config.toml
n_layer = 26
d_model = 320
n_head = 5
n_kv_head = 5
head_dim = 64
d_mlp = 1280
vocab_size = 2531
activation = "geglu"
norm = "rmsnorm"
norm_place = "pre"
norm_eps = 1e-05
positions = "learned"
qk_norm = false
attn_scale = 0.125
bias = "none"
tie_embeddings = true
parallel_block = false
init = "orth"
init_std_qkv = 0.0241
init_std_o = 0.0
init_std_up = 0.0241
init_std_down = 0.0
optimizer = "adamw"
lr = 0.00147
lr_mult_qkv = 0.4
beta1 = 0.95
beta2 = 0.98
lr_head = 0.00644
grad_clip = 1.0
warmup_steps = 233
schedule = "wsd"
decay_fraction = 1.0
decay_shape = "linear"
final_lr_fraction = 0.0
batch_tokens = 131072
seq_len = 512
doc_mask = false
train_tokens = 727200000
steps = 5549
dataset = "wikipedia_en"
MLP neurons of a small language model. Each row is named by its layer, matrix (gate and up: input weights) and neuron, and shows model dimensions 160-319. Each number is 128 + 32 x the weight over its row's rms, rounded and kept within 0 to 255. Numbers have three digits each. A neuron's up and down rows have the sign that makes its largest values positive.
A block is one neuron, or neurons of one layer that tend to fire together. After each block is what it responds to, as a language model described it from the Wikipedia text at the highest values.

L23.gate113:106077222135093107127143056155101179120068096175094155097131130174154137088066135148099137166164166158135082123095143116094111115106141173102111123192156115091181057168144156137158116137064079125105138140098168102164116083077104109061122079146098151112079121147125107087124103139133119141115155130122124153079116134185137090110068150067107089132131068195101127159130168087109181100154206130143156099182144106094089163120149183084130156123122143156117077177103111090062106163144104
L23.up113:141162071119101154134131077137143152135124098093115121163102131081130136117127151079205109117221143104079112148093126159170134156118201096097093090117114110160088128216128161162160111115116158169074113142127129098107152086167138185134090166114126112103057092129124096166092175142131161175117103175119169105146119077077120142098037171110066125116136147073121078106124146137191144108116131170119099129132133108106116157146119124098051133122156153081147164082103092106104120177103112
L23.gate194:107173158143119144117138107078062049176124077088160052129107206128114127125135071114069131116130148102158115107129131134110096140126130146116126107133133147127152128104109098137103111123133141141159178168146089127122143081070117137140163134093113123138143126142106132192161141126136069227123125184096105100129111162191146163134136103096073147135115119174159153138183131118149129118105120140157139090105076108115053116128057118138104111134178140119060131128136142147136099148117133
L23.up194:173156092128121132137139154138117116151115157119098106107114142140121143159082143186181171148136109159219132093131064128109131151139073114120107165172125171101122125110143056143148092119096130117081138176174141097119144076109122083127117160111172105117092143087143152128132153140201142147118136120132163123172135147162097107124128087161052137101109205088109174140214129086074139107167088101159081137110135135163125101135138095044175158104175097142145159160130110205119197127139113
L23.gate425:178162179136131186159147109121113098130119115127109091141152116126116149152100083121106116092150095148156163109142106150113134146179127152127129113173090113131211144158081068090159138121150123175203077100122147151111178123160151156133113160183173178167070095106123147152140111179126116185116143119118114136176131123171173129151112101043136137140106131130091128161173151087143148135114123106175136110145139164121137109109077077089122069125132057123107165202088088086131148108156172
L23.up425:110130149187114098175139086085084060123122114099166113089098163180068143111087106092061119146190101173179111100112115126054138183086143142107179135147119139110175135193182104128159074116152164175155130147116162134099152099091147159121119099193139146079098112141149089111099144094151085119123174120158140133130136105130137144149091144114106126160180142112142140122144159152113163085135129138125120219137075166083116108111077134100099073114136098044135129154101103143118176095121082
L23.gate486:147160160101107171156123088126109161131149132133091119116116146020105150143121150085143109156121165099143139104171151113119115111175157133095145106146097104084093128102123151112125097098109152123095045132131156092111096106104111136173095097172069145152086130088129172089163164096154089174138125140087077111114115122145134109101122100132088147162161118101155073125191182165073120122168117104147117123132119104095179104174144122169079109054148139038165108134124095116136133143182164
L23.up486:148104183094129118206126136073118105164122116119201106142072137194059171110132169120098133116122158144085135152116097120146104153123208083090089148119090134145075129154204149171128094079138154119136064120090118138135145127132147156146194134077145138119112097117132097140085146124150111149085124143141102148156098095053092152092115131099133199148150127143117105153113172123112140110128063067144054124133189178119179127148089080130123080120128137119136206184142141128201119132203120
L23.gate566:168153149153110161135136127096099070157135141094117118131138224141100115123132140128067083142137116141131128093107130092127129184172140149094166121177186139154112100146126130158103134184103153150154107099093139130137144102144093148145170135187174124128103112127148131168101129171220117175093146087111172115128106160067168132097097160127117099092153145133164141142202198093086115149037210105187135145132153108131121149131160147098177134158159174040137140117096163144185109139093101
L23.up566:113071131088195129120112112135083134142136081095116066134066099051066102099134120114083141098150105190099114077142149126120092146167134115107089148151134172144103142184133142094152149093111184150097121131120169146109112132099194093090077148196096180118102174192120113142161170135121078107130089105055110215127097082112153167121134128221164112075114132056065077133100132183133109069116136120128097142095101096159173125134096074143129152115168142121090182155108130131133090148105152
L23.gate1005:124147123123166156184124154079052114118090137174160069100134154184147126086118148111142073140136134111064185083139160038200154190181116101154094123155098148164130165196127130150108151123109109102128140122193130082057132090147157167123139124133105150087125120184160093188130148127164122179107148101123097100156185161076196108130127148086113127119114102129173096142145146154114106097097106159133139114170139147133123116125094158139100128121116164064145102117136134135107095087141122
L23.up1005:107114142142091118158066124116116146136095118079055154101089100146118156120117085139158128106193123172131173175090150080116143142144089150171111142130125172115070170176149111178140210097102106139114086154176186095102128086117118142114097126175138135170064123087218114133167138124163096110132079084142070113121119080135116167111092131161070138112148086102086135110118156166104126105143116155140172130146068139092167111055128119095117083188138190171079117091140161134110178110136116
L23.gate1015:089118120186123185156138089132095125130038092198166108164199173111099120103101153152104132131121081151118166100128114107087186158055138155173120131114121125113102163166178090080078135051123094145130085136063158143113142154151140142122125115123120163088054151146139183136046137145121106102164150077116038143176125134118155081186127136058123156131034110080136115134139090106168154145079081087084133141113111100113128107154145117108079081100107125162105126115146105146152128139145140
L23.up1015:088175133134124147179078160131136109179101170091092091176144114163124146132108128122162097077106114075103179127092061108091143135115111106111080169091124158167091162125054127131087150121121134063210156102162103135071149094141129068157142123129136182128109142167089095139161134177151127141080119094081139111129114154120164134134129148098127158091124152100147108155146166137101107120146147142074107193117145142171115127106099084143124059075110103086185089160148100164166096176080071
L23.gate1076:146187110118100114130097116078106101145059126121128142191146155173152092107101185139158119115154152092111182120106148076144129107085121128103106089143138176121130141143118120085141113096135029094107162066150122083125132145133134118123092107133093176110061091155125187156130089153161146105072127127166149100140123027102188159116120146114078136149144121091123090128144112071085128152159125122080105039102166151140110172148138154069080099082154067090146128118110139088060095123141128
L23.up1076:099167150119148105121113126118059124124091161157147178122118129112153150141093076140138091125148133158132132119143144100059132163155163160172133090099126129155136139162138107085093149118154140197056123147136141104132140089124077092136112145149130170134076179126091200113074134116146126108119171081043120134128084084142135103094149100142155138195105096047096131077146126131123106157104121092121107100107083073109105208144107084191116130140080119144152071072198142175100102154097115
Responds to: Final subword piece that completes a split word or year right before punctuation, such as Stre-et, 198-9, Representativ-es, foreign titles.

L12.gate767:088134122146136108115137147130102130161113081087083112133073101190047164157129123112079138163122178107149152095173059144177153146186128149119138132086140174075144137174145141106122143166104118113135103086135139117076056085171139161181162126156107153166089072167073101097179118140142157119146115122187157182131142132164171127179061142112142159175090149143172065100124145085101117120154161181160106070115163177082135177141055100074068117117161164087118195153148142105104078221120132
L12.up767:120141122125119097132111089143202106124165126144140166100126128113130133131124154095096170110082127148121132125142086107147178120180081112154096102076156130162127124111124106090138078150129203094119166127123111116160094141128165092119196125136151160070137127167100124132149236150181110102147113152153128151096132127169163163179141106160134149088171104193117067071085116114107108138139160159210178173128143094157179144134126132151166056128064163099162163058132090130123175123153158
L12.gate864:095134099166096097181151125124129138130108162222124082063117145182093134177149121122066117052119128133132161099107084144157046114117151147088178083139125132186156105116141100095152157109208141140111112137106202138157157130168093124134127169209141132123072109129164156118112145117127165087124126121060126118124170128123134118094090123122095154096148089133120137180099070129100096158154114148168156163136197094158209146154130124107078100121163160141134156104115092111094124107087158
L12.up864:166118157095092121164150101087093189235128134074106207111150113121137139128173096141082077136162159144089153143179133091147093136195080134132110163092130117133160168135087174149149164180109136182211056111120167134126144127132135178083131114100091156112120117108118159118158116128157176140131121128148104168113134124160144177138094133115183096120092202093058093157125173139111096036133074106105118182095164170132168157150125162093100142119157187147140113165132158141123123118094126
L12.gate1047:082125145084105124217131161113126138134119155137167182078101092110101158209152148160128107088102162115097145074119081116110102148137111209079120067134141113120198185151155095096152155110158097212086114129096118151136084070125099172084139106094173164179076140140102174120139130064103156158176110129111134141105154149128103094080102120142181158162115096108105115157109163099112113106156102171168123193145118154161181162149121144109095151102114151138104137138171099175121114235139178
L12.up1047:103155098122144143163158158123091124085136175119167120134118149112074196126111116143095150156127169136176108100137160126135099137193073127104103124106141159094185144107096142115040135151097156147150202139142167140033142129169106119131100092109116128104129150166119067068173086170072149136137090116117170167085151164141135173115152170140096099167116142123203136171124124158122114110109115122102087103097172162126148136174122135065054141099108088091079149155104128106119127116120187
L12.gate1231:127138134104112145182143165109092165161133141148117146118158132154071168163146102148110090141124105129099116140146118122104190130156158166159132121123075200111210181125121100107170072125113111111137099137117092128067126123180112105195174133104087139145048154097126120122147112116027119091163104133088115094137183055154062150114119132090157135204104091100092162092078100115119102128101138122177183125112124098189148170177126150079125171131071141066147134179105137160120122168087131
L12.up1231:160119144085145121136131138135105093088099129127101148152190126183189141166095134152147116109159117070155118153122121106157161175148139116108081144125161101090168150102080099181083160180113075122093132164116146078101162140105090116170160099119147058143128145129158117141123095165136137107144136085095128158132150171183129082149102139119099082127133104199120127123099138148161096118136191143102103095080169111097114128144151136132046097119118160103196149056164105122081157116107129
Responds to: Numbers in biographies, sports reports and tables: the last digit of a count, date day or year, e.g. scored 21 goals, on 13 July, 1920.

L15.gate537:121152188169119103195118110188138109175162097111156105171122155111093172163113123107158119072151156129127164157121107192085117147158168125091127118101110104192200214171158069190163088099099137184149119176139121172149140153204166144160186108120118084108122099134149154108156106120173147184115154062116159115147141139114112153157137149139148146120173196130118145167166175140101121104116122089083087103133157132120129187122209173104096133143180175106123153175113090140136048167157104
L15.up537:089113111139172128098117089170100083139094138143173098136073182060108204146114123131132139131135115132118142073113089155053095162120132141110111125139146112184152177232124097157167148082109141188150194154172120174112173111135135056148127129131157122147124160169149120082127149135152130158074085100078106122132174113154159128130087137118142141203098148126113098216097117147104114140163103112136135119153139140164133137150135136130115111121149174115108094116083116121137134132102089
L15.gate1096:127124128170143130126053122181114128167145225106088091125148118144162126096137136093097169145152197181110111142090130152112174173129161176091119116117121124149151184148162100136135166151116156224178107125073100081105085070156122116114168082121095149109137082093163110140203071130181185210141164170081132104139114096147140133170133167116125114114111147184119133113148196077082078134131098116142122159117143129128144145118094162089125179084173141075093138147102127133139145149136174
L15.up1096:106106128097156119210070163197115115159112104126160115135107141159094125181103143085136135154128112089150176056162080122026154083152197111141138074074128126176180127149085082158106175144112115130110158121164091137149106085096172114090121138149157129082159079086107137090186139124135157117134094111112130144124113130166117081222130161129101140123142196148107113139210107122213090110137088148113104078128131086152127103092128080109086085139101168127149115163130159096121063172079106
Responds to: Final word-piece of a multi-token word, usually a suffix like -s, -es, -y, -le, -ance, right before punctuation, e.g. Apost-les, difficul-ty, ferti-le.

L23.gate430:113164153121124135098150166167059120139177125111064106126157122169173120150150159108106116151117111133134116039123100093096121124096108100105154144107129088152148133131067119161125122141124036105181152128128115112163173084081123158098140101092140177142193095174072113088137096064123184141138176120151178082145139127147169127121114069149134143158141158171156128138180116124148162106127119067142116143124125205126080126067122196087141168172116084067189121115139103111159134178161162
L23.up430:132125062099087091157090129133072126148158069042176150106134119148091154145106008148091146070165165090103080091138113084113149115100131140199120182199101115103168126120144161110143126158134065171125067131101094140135214130070095085118102109134167188183198082133136153123200158132211144128123191096138187152139157156144138129123108138132129148098141156113174109140139117128041152104157131107166166111111130093121063169099114139162136121093135129144095119115177145142132105140164163
L23.gate550:109102131056086090144124140133179100111134084080113119170075114139168137090124115063106097137175069179133174170106118144165135130104169145136164186120113129132131159130071176117136133095170123107142147165116138083146157147082105082139133116152139143107096073155149105140095134139172143100110195095117098146178169101144102114110082179131157169134065088132160156150135170110100113196102184137142127131134112137069149147125090051080104150121121112137081133166067065090124155157212130
L23.up550:150115089121173103069146140107154136134144071139086138193211133142147059135094166134129111133108161196130184129042132175149139125124102144120118158096172098138092165093177119116155146116133106131161140122103198133147140118089134186054104140103108202176154092146125162150096146138114208086109134188175128111169101130209138169176163155136124099157111125173145158109182135115165161110119155102145099201107085106133117084062127094113130113119165061132124178112194108182156094157128162
L23.gate613:152104154105105187193169126168136186130144143115135139140114119130054084083134163092120073193145134120093154083143126130180155109181121101144104073110205127152081137097170098100062120126118134190180137148107073139137136116082125170143137056104176091109164104114076110110111126105130153095137090152118142150107124162133161106128107126091180146135118108121061115113149149127119100163128109137164040128102150169137114115130120133144129045125115143115091143124157147173056149081107146
L23.up613:132159097109145142072146141187147083060140145113122131145174099015194176129116157096111117090142148149078138156155145182114120127107129096115151166140092129075180212102127151123124089129099140153137106095192160088154133121165115119066149146097093152137112124186164225153169115167102128135119077128068160097134157195140180043078146117132160130093178105176153152162131151097127096156153079151144200093126155155143090127109167091195169120132134117149161150085176144155078135117201120
L23.gate676:126114099100118202097175117131121136169099091137140099083124150165066158112136073061140156159161118141106117111129149147090139156164101153158205137115130179139160129077087129101057099134165132114165086084126141116191155086148050099115117100109163087084189081121158172096080089150153105092094167114136127125148207123123137061117071150080101144080164175126128121137138166106158150138140133143165148127157226140189122163151134124112138130128178072140082115086141124131144085099125173
L23.up676:143127161056130179065125118159140107164159135116125105150132108119126137055156109120128159166166209102135104103129159114134144196124105077153106162112078111138068162059150144123066060095102100111135128091095093166171097158091137094098171110136198205112175114140183175142174143167138152181132141084121109135171117096120126114138119145133208118168131114137126163163140121126137119145112158106147087079138125172141062096171160131117146118082130069087127142155136131149138103120136116
L23.gate692:165099084122103146153137183173064145119117110098144130133049195145141164174179141111141123133157106173098100095139102087130147120118136117125091077120135100113107173101132173116118133128155111158069093118123078137131147097156143046097161170116123124160156146131133101175112128080076131107088156085112191175108149155131149092150099136110147169132090168144134142141157099085169110091154136212087163076134145110103111194101072171135128099127099126088082081196158130139124158091189130
L23.up692:176104110131129101141104162117059119155096124074084149126096171128177080162132098143145149179097105178145119127128112139139120072127114138138096114123124118161139144105145107104087155161108082144093183144154187077079075137130142087100126114102113155150190153099150082174168098119120175109116172098110126174048198124121130109102147177108102124157116143125120087168142133115035147108189092198113146114070177122179109106157079184057104054108127144082124096099136089132161141134081206
L23.gate1028:174154126115113185151126164155144073122140109000115138112158142094116115145119125114164090142146106153102091162094122149148125132140178100106074095051140119199125100117217154106090141108147149169194146167130109147097097136044109151146146104133183147149207083200211090164134192137120118121179131106116152170131174168098124160183094117120147097138165126061124141172097120156152125100135102107090097128133126128118119099128088107158131169118139140090147157164110140130123175145151129
L23.up1028:128097114090098101114083118149146130157093163123112120178110146115144138054122112137153091126164149170130109091123182146106131115112127147125178138175147112164097185141077101164128116153068116126105094150112168125065153074106185132120097155088129151174110108111147101102110145126106112155105069171103148140089138066194144090112077121092145116138141178119107128132117169100128179170134088170118148128191082111132142118121157111148164171160162097111103112122111089111155081187131046
L23.gate1029:131170153107135094130099206174160088169141140132153169147096099127165114119146172120113100124070134152137146058162074115113094121150161144106182116069136148123178148108115102162129125143133107160164140063093123142165091070084099156099186194163153116155148115115090165172174090106120209156107111166103183112141155136132104014150133191059186161126130159203171089143117115093128088127121106191118134117081149105101105175092053103145148108142152126060121107132105179131076133132105134
L23.up1029:191161130120153103114178119143130142089161149072169136128062173124135057142120179173163115072156131137154077150078106149096143103183147141152139149090159094105144198074096148130094094110156105144132078139141187110057108100130090119193096141125118117147131146181149140134157071168118106146198129101090172121142135150098134126123137117141173132113123108132093079110094173126194135114124115184150114156133040120162113131155127111131112109034138116129182084168199023181118106126126249
L23.gate1080:136077116120160078134121100147142097156148176126144157125158112157085101132104124089137185123109157217096080087109120119112081109094165159151160130100068144141104202063094157150202109111091138092100091159091143113149123149073135089089094078195126112220141118214114188142131106136143147105116144139139155174145135123130108108058097141147116151115106145145136122092135111135132093113103139203111104128056135159138085169119145105120147081190159145081122078229167179195114023106152126
L23.up1080:160146134146130185097116155131104123151117170119087157242091067144112165077102122080084142152207144128133146120126091126181077163141108139103134126091132139098126129139108138122098168187149064089072149156118146109052149065131101125223140145133151174147108106092116089184169143115143148131181074132120098181153115129137160121200167097198121116159138097117149144135162169118117184121151129100150126108145123155187093118168082078095116116132141180080114149070144110116143103142144148
Responds to: Column-separator pipes inside table header rows, especially song track listings (Title | Lyrics | Singers), plus mid-word pieces in descriptors like footballer, guitarist.

L23.gate201:177159152114126098094127091185143030099117130042134128077140075155163095134139100161133093175172193110169106115167054193116124158134156144182131108158057137097104126170131127102117116160121132189159158047138183126124102152121086107179169133130080110155118113162146107069183133104114181199202135058188094128169153165086115127090152127148100098119120097105152112092103166091139194125092117081110107165189096146105164107167165124085146116107133155103118135150148076102132134142138114
L23.up201:105112153122196107091129142093132120145147127156088142157108102143119115126136173110107116136098191076135174102111157141141082090177136140162105063152099169148076152113099137090141143091087149111111077105090124151187086134088146105072163120171129135093113115081163104158133082134136157163110081135173164158171138099137062120104109110120213112088076168133125127158128146140135160098171161066116127106139121176101116158155113143134148065186069072115113112084133123161152125192144106
L23.gate290:086130107171097107142165124144195098137114117107061126129126100109118130197127110118115117111116225149140119140100160106136107143121099128150107101135172141181129173153108067042057083124095141158145152160149094182132110164125070132132116058123200100125101108127141161125181143153101128120111083122164162163058146121115102069087109094098154101102125147185181123142100109122133141140120108080168155119110176169139133125147124198121091175093094148162145119080072142100096161151130131
L23.up290:132131141062234101093152127095181136107120179117142104067113110147108111131111133135218198146082110114113094143119123105123084144089097111131110170124130190074196155114156079090077167182199097104124165123057162153158103172095078078111142122159064132126113102130075150132145113124141141096137144118158163137175098124171129114094092117106069152113149120123155191101118112153143142154097136092117138097118147116091074110145094117157073143158079133105085220152136151100065156109141097
L23.gate506:069135115082114057181110134118068108086110104191113157117140089130087131115138175104152122105176138120148110078121091144029099098117148161114056126133083122125123139155143158079175085126175161110093115092116117135103177192153124155129097116216161149194137106162137136142166178141154154153177086124101085155124143136129124130154144146109110099102201161147147129112165141102149107106168092121132103176130132127158159139166126158119094149073061174106148116104184166118122078118096080
L23.up506:125096136137146162130134195095108154061142190141143160142120130160150147077110139139126141149103195101201082113175154100100161133194103083145064128053108142116114123077185130088109132143109117136135160034101108138121114118176088116138162146102112150147072068179136100070178166186140134105182145132125106154083104088128110175091121123094190131173114139100132158173125125163161123121138164137168091092135114121166172149180107166117155103151133134164159082087125109096144149153149110
L23.gate775:135153080120101149162146166138079108083182135145099108158142115176107159108113188136103065137107155127096143100145121107145152136105170140090071163094121136123151103102140158151070099101081091157102118119165140107143144123131059116141139156157116149132094099188092103134158106140162129191162130163125107123218157167102094134085088118129059183195105124138080092112086086111129130150058162163121129080125142150144079098121119157093102055190076110124164188180119042184135147150156103
L23.up775:108152149138145054139100101132137157096166116075102142149158123157184147138125187115053104094077125178107143142142130100128103096081126153122082101130130143152123157176114176108143128090088153130111074109103088101122159146159116143134056088190055130156133101128153111106152115126102132171111174122077078123134146169195130146186135105161137153166111146095147129149147085146056097097121119106091163159114119095130162137158164156130165193106100115169143195162114141141139164187107061
L23.gate997:156171111099173132112139096139071096113174109060121103157141094103142146096143124131118141103116098108159113145135113124133160126126119147142173170161153136142110165093108123145075079106123086188194118140113139069150117139073086103140093093112081176112095068155031143161115144072159157140147114068062120091138140153092163089110101118085132099190156140104102167149126118100126170154139079154112138122132180138130120163174107122078190106041138142163088135194156154128115104170157080
L23.up997:141130118154144142133130093111136144149163207080071151160166162109106079111160158118086157144170135134114119160128145111102060190103102108089153115142150173128099168102178166104156166128065192143127116108116155125120141124127130173097231098138119104092154078130132129129076145178150164109165127089130140200170131140133147031117124107186170114169165112158122117143119147138111101156130146155131121111114133186123138102173123118093073115123048173117076195105120124145140109148104163
L23.gate1081:108194158159132094143162158119075124104139120139086165113151118166155171135138109159123129100093038117090081078155065094145118178125165157107156079081167168132143135187152155123186190093133053137124131104100139053136122129138134159151105114167153123183123101148094158134095146101121144133177150088127180135139113124123154090131107129067169153173120113177170133116072185139133068085079182107146141129072149129090131137104060135125113099169088125172117132127163157113099161174166114
L23.up1081:114111117123103112098050114122121099144103096112126154118141149158122182154100145068112093117119137130117119080158063120188110182105157102164139115094176143146111169147113113062126138099136129191178153167108110115107128181118189076144156174107111131126135129127104061147075139124092097102119139123105104167121160158118108184140052113053178115135145131136182086162099135106114088108153150172124112155081130123122138113107149120102089110147083172182159068167173124158150070169103094
L23.gate1160:143147132150150070118133161185108084061189066099114155115146163145064122169135088162123116098173096110087121070146066133111148133141134114070105152138159090100155142113121132137119147035057097126103148140185195061143113165085156130170103074202134146189109134197038219121212181177174125134161097138141151128122141115152134076130168122117141109132158162149112155093156162136132137106056205132102105116109132144090152144144129129095089053122098128114145127111122177124123126176097085
L23.up1160:060107090115118125109126124101141111168210180132120080155143125139114173178105151186059109100116174081118072143096177111103086124104151160129145082106138135120145130098156181121122164109098099133170069129172142126165133148123100124073123090090071135112053139081127103211130140145081147143138162102150103078199147151138112117128082102105128176110111129143185148181116077142126172099106109166134167172083123157141169079096198160136118159111104128084118126130180109108122078121164135
L23.gate1211:127124141146126102136131144180108124100112117101153147153127092157167137122112186063051104141076143170106137158137147117142087117178130103130074130163126255169104124105180105146166132147166100095132143079070137046119156084074158149160113098149138152095151130090141089114150150111080111154152074130120133106184165130201108093131147136099151090181096103144176126155095081084144121125126103102065110152111080151119178100144165210104152125134127132103111171159178116101095160149144112
L23.up1211:203163157156093163093076140058072154141111119136181103095134113112147108144165116116151086061077081140182119084056150142162145157122155121104151046077117092117158099131166140131104125149097141164104059118107156141170128084101140163063121169144148132152153119157148124101118125074127154140139135160076107141157119172105101108117128100076093146102130061120096125114107092153147133156108171076116129167131088099169137155135166149126138150191129153111122111067205164194118125124141103
Responds to: Final token of a year or ordinal used as a modifier before a noun, mostly in music, film and TV text, e.g. "his 1987 album", "35th anniversary".

L12.gate160:088109142170101074141118147166082109153112124121109155122149092122126172184142135065073127106120116102194133144121119045144154059184124142099086096081124166168155198131174158144097127091136141145138080178135122163109086146133099151144116103102148087136177128103125157160151115121134149146155124080145105133115191106164132161170156149062127118109138160183135089134064148079155177171103174127135092155093111168139164157113170162073127174134091141151123108106146098128070100120105098
L12.up160:096143133131105158136137087186071126171109162173135137134136168109109154107123107128184118114171103092129139116061120113066126107140126104069125117122163113210142163167111160120120179122153125161144129192176096123094135138123102152133068132074106128102166100090134164119095153174133140118126136116175123115135164074119142189201041145122101144102175114128103110151067127154150121120093159093104119217110119190125154168102167115069122165161138142149150126109149094124057126092131143
L12.gate256:188172137154160147107115102157092178171113146098104051223142109101102179101148130121153126113143100146151112145108083137123120104146172151095118155125118148090145145175124138088098095090130149210179133177130123111183181110140095128112124126153131105107139101174115125101202059094094178163144144154103144163124128144128115112183129134131121127118121221128128160092141142154059171161117141182136102113124105135066160171177108140124157136089163180140148213136144102102098124134130158
L12.up256:093154202140157154140102143096163144148099137106193137149144106134169142165080130102131172142120096173131130159161152092094176138125031118112178166127141129147153161094159094051077158150121099092177140175157104169092137113082129135187175155104138143127122098156091118111066153196188133137158106112076166124141102119084154122190141124098125126137047111108095184106183132118120136137182118176088106168160172109185090162132151130141154140151112139134112112112068081142153118139135213
L12.gate857:112106153139097145088105121195087089155097126166091106144075117165138143169150161125132127129134148071117130115075101153106146115146121147078168111109101069127123103121092091149101166108176108173138121190103144117118131161079119093113142062109128095120149108111118135122152141114116123147098134162111115160135189134123156186111097124141131121141185178169107144137143144102076158115113108122142114164102193157084083173158114123068102119105104103140083140088078127136097110120136107
L12.up857:153113135164149151136077131208163063172156098148134134174139133140168143119119152110187123113163104130123104128066122174081140099122089121097133140132116086168169103101109136122120115163141168182162140151135152120098138142092166192115167138106126104158158093122142072097153109183141103099138161138128082086135226129129106137157110120144052083067152155140088108129175133138074157102149125139105081137113114153128092134099097063146076164116136076202127147072046153103120100104137171
L12.gate913:146138151143108093121130116151143099128086100124116069138081100154152142143114160148113151137099136099158113118116146097124120192133138192093135082087129120140155156117073133129053161125164129148112165150160129163136149106147111115089103100108080098156109119144161175176120117107103124098107133090095118102131141153114120143129168122135111099112170164143152093132110166123150158084156068166110114154127107166136125110090175156143076213082116138103095105096106125139135085131075176
L12.up913:128147109165150105057144140093117139172108110085160098171100132195131086169142086108200078148164128076181110084122140109105175076159108088128145091085149105164062144157105131130112132197155208168144141173157161176069235113156097128165120086118176097127174124125188086114120135144127094126113153135129121170135156090145169184114129120076103103148135193096179145134086087141146117109128132155124120158119140106141122121079134115097120146124159178144127141141058120096085140085135128
Responds to: Final word pieces that complete person or occupation nouns, mainly -ist, -er, -or, as in biologist, economist, songwriter, officer, professor.

L15.gate833:168140114072128154147136058142195107119111151149130129134202085166157095130125133123136170119122147104066091154084067137145075123152121159100125099156118116093131152114127153063119155096133137110140141131112040082093075182090064156099127103153095068169159077169146147085169212092129161155140127124132098153113180151148138090091094123160097139111181116108150120145172153109136139107121065172117122128101074094100176188138145114107108147089161114156117146136127206129100090131116159
L15.up833:178148101164182084158128123118062149078144094138124094123111109142129147123086104151091173150139101134148146113122102138065118165195056186116113134107132105084119188155109170093115075100077052142167094116096180191136160155189170109164161143157130146121103143146176099148161184127120125102123109129132142147111151140173158156161192112124128120107187146063131111154083126152148111135118161101142121132106187109078114126127103114143147099070154141138203131114145076087160117086088123
L15.gate1269:130104111057114072104121132173112125112127111115095085115166094110094124153142120162120172091096178146130117185116122158132077078133193128098096100105126120171112139122084151114149118133152120163147116141130115115179073148125098153119083107131148142122120101161156159102153125121172146129155156115145113117168128181196167087126147142157113149177173175112130087152130199098131173106083141118118094110119153119099185151194130188113104144143184151126129169102157204158144112159111109
L15.up1269:135166083124112125155160128110154109133153206147115145170146132144102111064100132119152112161149106171094091124158118074121168133164097176096143132090122204106087106206146168159103121149073141134182125106168154140124108082183111099124163132156079153138175109125104034180165192194148140162165092110100133107087111072103112189095135109107163123133122120158082089099131084127165100156134122139106075112155118094122176128143089131159151140103119114114125073098139132126113097152080109
Responds to: Final sub-word pieces that complete a word split into tokens, strongest on the -is of tennis, also decathl-on, Armour-ed, respirat-ory, T-elevision.